Part of a small language model's weights.
Architecture: rotary positions, no biases in attention or MLP, untied embeddings.
MLP neurons of a small language model. Each row is named by its layer, matrix (gate and up: input weights) and neuron, and shows model dimensions 352-415. Each number is 200 + 40 x the weight over its row's rms, rounded and kept within 0 to 999. A neuron's up and down rows have the sign that makes its largest values positive.
After each neuron's rows, "fires after" lists the tokens most often just before its 100 highest values on Wikipedia text that the model never trained on.

L8.gate943,186,227,210,184,250,197,267,177,209,173,221,221,235,157,197,241,143,235,180,156,166,194,248,146,192,244,161,189,234,188,165,171,116,163,198,222,178,182,234,224,204,245,232,218,143,216,141,222,157,186,167,238,189,124,259,211,168,155,253,159,228,214,202,211
L8.up943,196,213,193,203,196,236,210,242,229,225,256,227,202,215,221,288,237,256,212,199,134,174,182,166,219,284,241,213,144,167,184,152,151,231,152,221,145,127,218,207,162,131,149,187,145,213,197,139,204,208,166,221,149,128,178,195,175,260,202,182,108,241,205,161
fires after: "\n", "/", "%", "1", " L", "  "

L7.gate1363,125,204,192,208,196,203,200,191,166,135,230,142,240,244,158,271,110,136,149,178,210,203,248,183,235,204,226,163,140,202,206,215,187,208,209,184,194,277,85,208,102,295,221,175,162,141,226,175,198,179,211,153,239,73,201,187,214,151,258,156,202,155,186,156
L7.up1363,75,215,134,241,92,193,219,203,277,184,227,215,192,184,164,183,244,197,259,263,110,159,225,202,130,264,197,144,228,230,141,160,266,153,198,167,166,249,157,224,214,204,191,221,257,237,136,217,247,264,249,170,213,232,188,181,155,150,198,240,213,265,164,200
fires after: ",", " (", " is"

L5.gate103,162,192,137,262,228,196,210,146,195,234,194,157,224,209,228,259,250,218,176,180,255,218,192,162,150,246,202,247,229,239,183,145,274,227,190,251,185,167,224,179,184,256,228,182,184,203,203,169,211,111,300,122,270,218,217,141,180,223,193,236,225,180,158,157
L5.up103,182,239,244,234,216,210,136,242,203,177,145,225,212,213,221,200,204,269,216,220,238,285,191,167,177,204,225,238,122,175,136,184,251,154,123,149,184,229,195,295,218,225,282,232,183,151,194,197,164,176,242,107,263,228,233,257,165,212,203,157,200,201,127,176
fires after: " the", "sc", " The", ",", "The"

L7.gate838,232,209,179,226,219,219,249,214,205,183,229,190,226,137,176,155,233,202,162,228,136,225,231,219,232,226,160,183,214,255,204,134,239,235,153,183,222,217,206,190,265,222,183,170,240,264,231,220,239,173,123,248,142,202,138,225,187,165,171,254,316,122,227,160
L7.up838,264,158,229,244,158,205,119,204,173,282,211,207,140,234,217,196,192,180,302,143,195,184,110,198,202,227,175,265,223,175,175,138,256,232,224,237,214,176,215,212,281,173,152,204,229,216,129,206,196,205,287,145,219,179,150,292,154,180,178,282,240,180,271,163
fires after: "\n", "\n\n", "=", " Nominated", " |"

L8.gate1114,185,202,138,227,245,236,142,179,150,189,181,233,192,304,244,196,181,169,220,149,204,178,161,246,179,150,199,259,247,177,111,236,128,211,144,175,126,235,171,227,197,245,198,198,148,309,199,167,255,200,208,161,215,155,233,212,206,204,166,156,171,163,282,212
L8.up1114,216,235,155,206,199,249,222,235,148,145,231,233,226,251,164,142,206,214,159,278,184,244,216,187,205,219,204,248,248,235,245,182,184,256,187,224,197,181,213,181,135,212,239,175,195,258,199,217,176,163,295,72,216,198,140,178,259,243,117,151,213,159,249,237
fires after: " the", "′", "°"

L8.gate1684,256,254,188,219,178,188,208,201,223,238,182,225,234,216,137,132,182,183,179,280,243,172,220,193,133,166,223,216,183,173,185,199,188,196,226,182,225,199,145,134,271,222,137,210,178,200,189,223,217,257,260,155,204,235,200,161,229,238,266,242,239,187,255,167
L8.up1684,259,158,155,211,240,166,227,171,205,235,233,139,204,227,145,150,214,189,247,129,122,190,188,225,170,174,240,255,196,226,133,254,284,153,306,145,295,157,242,153,172,174,172,130,199,171,240,163,235,214,180,227,219,220,182,204,173,188,160,227,242,238,219,261
fires after: "\n\n", " (", " \"", "\n", "-", "="

L5.gate675,232,228,203,204,168,159,201,283,310,147,232,246,186,86,306,232,175,151,262,161,181,189,204,226,246,165,191,167,271,99,223,195,253,207,240,123,261,159,224,259,171,254,175,220,263,212,179,241,154,208,164,205,177,196,169,196,181,183,202,147,207,167,195,193
L5.up675,178,193,182,284,288,146,161,220,143,148,230,196,211,123,196,186,271,249,242,93,166,161,218,160,163,268,207,268,135,237,227,258,224,306,182,235,223,240,206,158,209,201,269,171,242,261,215,140,228,198,235,218,154,154,231,213,243,226,226,173,206,218,219,125
fires after: "-", "–", "\n"

L8.gate146,156,182,199,226,192,191,215,219,198,197,225,265,200,164,148,167,159,171,155,111,183,217,164,206,167,163,180,198,231,315,173,162,128,220,170,208,232,200,244,232,182,195,245,103,199,258,170,193,164,213,189,206,240,198,222,212,251,275,240,186,202,179,205,198
L8.up146,163,201,190,178,267,153,190,239,238,194,180,214,227,185,264,186,211,203,304,229,196,209,123,202,292,243,190,234,225,187,200,115,177,164,192,266,195,192,292,168,270,202,229,219,194,228,234,159,164,186,173,264,180,164,253,260,192,279,156,194,245,173,219,220
fires after: " it", " It", " is", "'", " was"

L5.gate1409,194,297,186,158,213,198,185,248,217,152,194,188,325,179,221,232,215,280,143,257,225,185,176,253,152,175,334,214,200,159,209,177,191,175,222,237,192,220,258,135,137,219,162,188,185,184,177,253,253,147,215,211,163,247,198,230,219,278,177,201,252,238,232,160
L5.up1409,132,215,220,190,123,197,164,168,211,172,162,172,232,204,230,251,131,221,155,206,220,242,163,222,181,128,262,157,182,230,221,223,249,148,203,213,157,193,168,166,295,208,198,143,150,213,182,278,205,199,181,246,170,187,161,151,242,210,151,205,263,243,247,99
fires after: "=", "°", " Country", ":"

L7.gate326,274,231,149,220,282,176,188,148,195,260,228,278,163,230,149,207,255,198,181,208,221,209,141,232,280,225,199,185,177,274,119,239,175,191,105,171,172,173,208,204,201,227,135,208,199,220,203,216,188,219,223,273,184,122,216,206,136,238,185,205,217,232,202,216
L7.up326,234,230,218,175,204,208,240,145,161,227,269,274,226,215,143,181,282,223,212,256,227,253,158,230,256,178,177,215,231,305,132,257,222,169,108,172,203,231,258,297,164,193,220,181,220,238,174,204,154,283,168,207,241,127,200,198,177,240,169,194,194,179,223,223
fires after: " was", "'", " of", " is", " as", " one"

L8.gate1283,241,227,186,153,214,170,223,263,226,212,235,225,209,225,244,186,177,239,168,208,187,171,197,139,189,207,208,238,218,152,218,251,201,165,102,225,147,173,187,155,178,392,202,151,192,186,228,230,216,117,181,225,251,248,258,196,173,237,185,222,151,221,117,211
L8.up1283,243,271,193,105,162,117,233,199,232,283,255,221,251,157,210,204,198,189,175,197,227,200,202,197,177,201,196,223,222,157,205,178,167,175,170,242,155,180,146,180,228,266,207,234,187,88,158,170,217,221,183,175,202,220,223,173,236,202,192,208,230,179,132,171
fires after: ".", " $", "′", " |"

L7.gate469,154,251,242,189,244,246,218,175,173,185,196,262,198,108,188,199,162,217,240,208,228,182,238,235,149,141,202,246,239,160,211,285,168,178,224,288,207,240,231,158,274,215,134,251,207,290,157,237,138,201,175,234,208,198,238,280,146,136,198,244,226,185,137,135
L7.up469,105,222,172,247,240,227,192,211,222,206,245,139,221,192,231,127,186,187,175,165,190,236,216,281,174,190,224,173,199,152,237,238,243,283,186,273,141,250,249,189,170,156,146,241,176,167,265,166,211,219,154,159,171,148,224,192,182,256,227,72,244,214,171,197
fires after: " the", " The", "The"

L7.gate142,216,227,184,210,220,283,239,205,236,229,164,214,158,148,242,236,174,219,178,240,195,133,179,239,171,228,223,151,176,166,187,253,188,221,216,191,139,166,162,171,155,280,204,220,186,213,210,201,274,179,247,222,229,173,249,192,160,189,202,226,117,153,232,243
L7.up142,240,215,180,171,307,231,239,221,159,220,245,217,213,193,213,208,177,237,157,179,257,175,201,202,177,207,187,182,250,221,192,257,204,181,190,191,151,217,186,229,222,214,213,157,162,191,139,176,220,184,210,117,103,226,246,294,195,206,165,166,182,185,218,281
fires after: " on", "On", "-", ":", " On", " the"

L5.gate1496,154,208,199,257,229,211,137,178,254,161,183,258,275,171,242,213,250,221,188,191,212,162,131,152,232,217,195,182,244,231,195,139,290,163,191,215,230,193,183,191,168,257,153,201,249,197,193,210,227,203,225,204,203,161,172,134,143,142,239,240,155,173,142,147
L5.up1496,229,159,131,215,183,135,133,194,178,200,201,212,237,173,268,232,247,168,180,215,145,168,240,222,191,239,203,245,240,178,208,173,219,237,198,174,230,231,207,200,202,175,155,165,251,130,225,168,138,158,239,265,180,209,252,151,210,185,230,230,141,207,228,253
fires after: "-", "  ", " Sc"

L7.gate1652,245,147,216,262,179,230,188,205,227,168,251,257,180,166,204,180,217,186,264,176,211,208,239,292,117,198,188,193,221,177,191,151,164,209,168,204,268,189,213,264,241,240,135,193,161,169,180,202,222,198,127,235,173,240,211,198,197,265,239,133,166,190,186,195
L7.up1652,173,229,154,150,171,207,199,198,153,239,219,246,129,151,201,217,236,214,255,274,171,222,167,214,190,232,171,191,328,158,177,164,211,258,252,152,248,196,199,131,214,203,166,246,160,206,186,190,192,185,191,161,176,167,216,149,263,161,238,249,240,202,244,190
fires after: " Roc", " Bal", " bl", "Pl", "ba"

L8.gate377,249,221,183,257,178,188,175,220,263,183,204,217,192,185,287,306,167,186,207,236,172,257,217,196,239,211,155,181,197,172,175,279,157,219,220,226,197,179,197,135,335,186,150,155,213,204,176,199,251,122,211,260,147,249,193,201,231,207,225,244,163,228,218,200
L8.up377,149,212,280,229,110,218,223,146,229,135,153,198,227,171,274,254,143,209,222,145,181,202,183,179,239,143,160,220,109,164,140,285,200,230,190,130,171,213,174,191,189,221,213,198,203,193,214,257,162,185,184,260,183,190,141,234,211,247,242,234,183,217,152,247
fires after: " a", "′", " an", ".", "{", "_"

L8.gate794,232,138,188,189,145,268,224,186,205,233,201,216,166,160,213,223,173,255,247,269,242,208,214,133,160,222,266,184,221,227,139,227,247,189,225,242,240,130,215,206,187,192,135,197,266,158,209,223,310,209,197,245,204,220,165,218,179,198,168,210,159,184,191,246
L8.up794,215,214,143,162,153,234,220,174,213,215,141,212,207,180,226,174,178,143,118,199,198,178,235,174,175,180,218,314,153,215,220,182,183,143,149,178,172,224,178,234,188,127,224,86,173,237,250,204,262,107,247,242,234,171,116,241,278,244,229,190,162,174,229,183
fires after: " a", " the", " U", " an"

L5.gate546,271,144,205,175,235,133,171,171,201,213,163,222,179,223,166,211,198,241,229,160,153,239,212,236,210,135,175,153,210,185,186,181,229,198,210,217,197,153,213,201,228,209,250,235,201,239,161,225,189,210,229,194,235,271,200,219,230,171,145,229,176,176,150,259
L5.up546,105,186,196,131,165,251,146,144,281,204,122,253,242,181,224,110,194,198,163,258,298,171,208,199,243,210,188,160,138,189,203,238,218,174,228,220,135,285,211,283,253,227,166,204,250,255,169,223,256,282,182,202,225,148,149,130,144,181,106,159,203,223,192,172
fires after: "'", " the", " Brown", " ("

L8.gate860,239,260,176,197,266,209,194,287,189,183,183,195,122,260,149,179,203,222,153,196,161,207,184,155,197,177,183,178,251,227,175,244,229,183,242,193,212,297,217,186,230,163,213,132,158,168,136,254,147,141,235,199,253,189,174,240,196,297,133,244,214,204,171,157
L8.up860,213,206,184,228,124,185,183,198,298,188,218,147,205,188,234,223,224,207,191,201,214,213,185,223,198,261,224,243,233,269,212,187,185,119,220,219,235,176,267,247,141,245,239,252,215,144,259,197,260,177,169,195,253,238,234,145,173,268,161,88,222,161,129,181
fires after: " at", " in", " from", " under", " on", " of"

L7.gate1040,236,253,301,237,226,152,184,253,211,135,278,245,163,260,148,250,227,164,247,225,192,274,188,190,206,147,186,193,245,203,209,174,203,248,237,290,222,193,188,163,159,236,173,126,169,160,196,190,175,130,138,236,168,248,165,271,208,251,163,183,241,175,169,206
L7.up1040,251,204,242,183,203,225,165,211,180,165,201,208,152,167,182,189,216,198,178,172,143,204,241,190,179,193,252,163,198,241,241,218,246,184,193,298,161,213,263,200,209,96,175,169,216,216,205,161,125,194,261,194,101,246,139,212,149,196,201,206,199,237,229,242
fires after: " in", " of", ",", " St"

L5.gate118,247,211,200,232,175,249,198,230,280,213,148,169,197,144,232,217,296,224,213,170,224,208,171,164,245,274,176,220,223,255,178,218,202,179,215,175,187,225,250,84,161,244,153,264,178,180,175,225,212,154,157,241,197,231,221,192,279,226,177,144,154,144,229,201
L5.up118,226,208,202,196,231,288,156,187,169,234,221,169,228,198,236,200,222,200,286,249,221,203,171,147,252,164,137,156,147,210,116,215,236,140,179,193,237,198,237,126,195,222,194,223,141,214,208,293,187,206,211,257,172,200,242,175,235,214,174,151,193,117,194,197
fires after: "="

L5.gate953,234,212,173,199,225,246,184,203,123,259,225,161,157,190,232,211,180,160,179,209,249,237,213,270,168,187,206,162,237,184,252,214,186,152,220,186,214,321,214,196,194,183,142,163,214,141,150,178,190,281,219,193,229,245,138,195,168,202,169,260,158,206,237,218
L5.up953,214,215,183,126,248,243,185,113,214,228,231,206,281,175,159,145,224,219,164,183,269,219,175,162,239,153,183,208,205,205,158,191,218,235,245,210,154,236,236,195,192,232,178,188,216,222,258,203,253,178,160,207,210,229,217,226,228,225,206,161,219,194,224,198
fires after: ".", " of", " the"

L8.gate1364,190,233,168,117,267,199,193,206,188,229,204,214,163,162,134,201,241,258,240,228,205,173,178,92,121,206,180,213,137,178,182,238,162,188,169,103,232,176,279,155,187,173,266,231,234,205,179,168,117,219,148,199,225,218,245,146,150,218,188,187,218,193,140,253
L8.up1364,243,260,190,248,193,219,184,165,159,217,217,264,207,226,183,231,158,150,189,256,243,152,177,181,270,215,105,246,127,211,244,232,224,149,203,262,192,289,142,288,236,270,184,264,198,215,163,227,205,211,173,207,219,257,213,144,186,206,208,158,195,179,163,274
fires after: ".", " .", " #", " number", " ft", " $"

L8.gate763,227,210,211,192,177,209,222,185,272,178,192,264,260,167,285,236,239,218,157,182,76,164,219,170,118,199,207,249,166,221,195,181,134,229,231,233,224,217,153,161,226,234,209,213,242,177,152,175,150,141,192,189,195,251,221,182,230,300,199,202,158,170,135,213
L8.up763,157,270,171,189,204,167,161,181,240,230,283,189,212,189,205,246,243,247,235,200,123,201,240,162,51,179,275,208,151,121,199,167,180,247,169,226,169,162,219,122,148,215,254,129,163,173,184,204,153,189,175,224,203,224,191,162,186,133,200,256,150,228,222,271
fires after: " on", "On", ":", " |", " No", " from"

L7.gate947,146,242,188,95,132,140,171,185,203,237,200,242,205,141,220,183,191,215,159,181,144,206,202,241,164,211,260,264,214,206,185,141,160,174,272,143,186,210,198,223,297,204,250,207,227,97,170,178,182,204,233,138,187,190,234,240,223,181,196,198,220,205,194,213
L7.up947,188,194,152,215,192,185,283,255,255,176,225,172,214,176,228,155,124,149,212,198,195,203,240,208,266,243,282,127,159,105,223,232,201,198,187,218,125,196,205,235,224,242,224,215,285,296,199,175,97,288,223,196,203,199,199,200,232,106,198,228,186,222,224,227
fires after: " on", "On", " On"

L8.gate1084,209,255,174,178,257,181,328,245,226,201,147,213,191,175,158,127,220,183,157,173,140,256,137,201,308,205,142,211,279,187,181,272,178,113,166,136,245,200,204,193,142,153,175,171,238,189,194,239,180,198,171,250,202,171,98,155,179,246,215,246,210,223,158,248
L8.up1084,187,190,166,130,209,200,272,207,216,279,171,224,83,166,172,161,205,178,227,164,229,186,211,234,207,163,147,221,209,258,166,247,150,177,207,157,190,180,118,134,221,111,160,244,181,267,261,195,219,204,210,200,178,186,178,258,175,220,244,146,193,216,265,209
fires after: " the", " was", " for", "'", " of"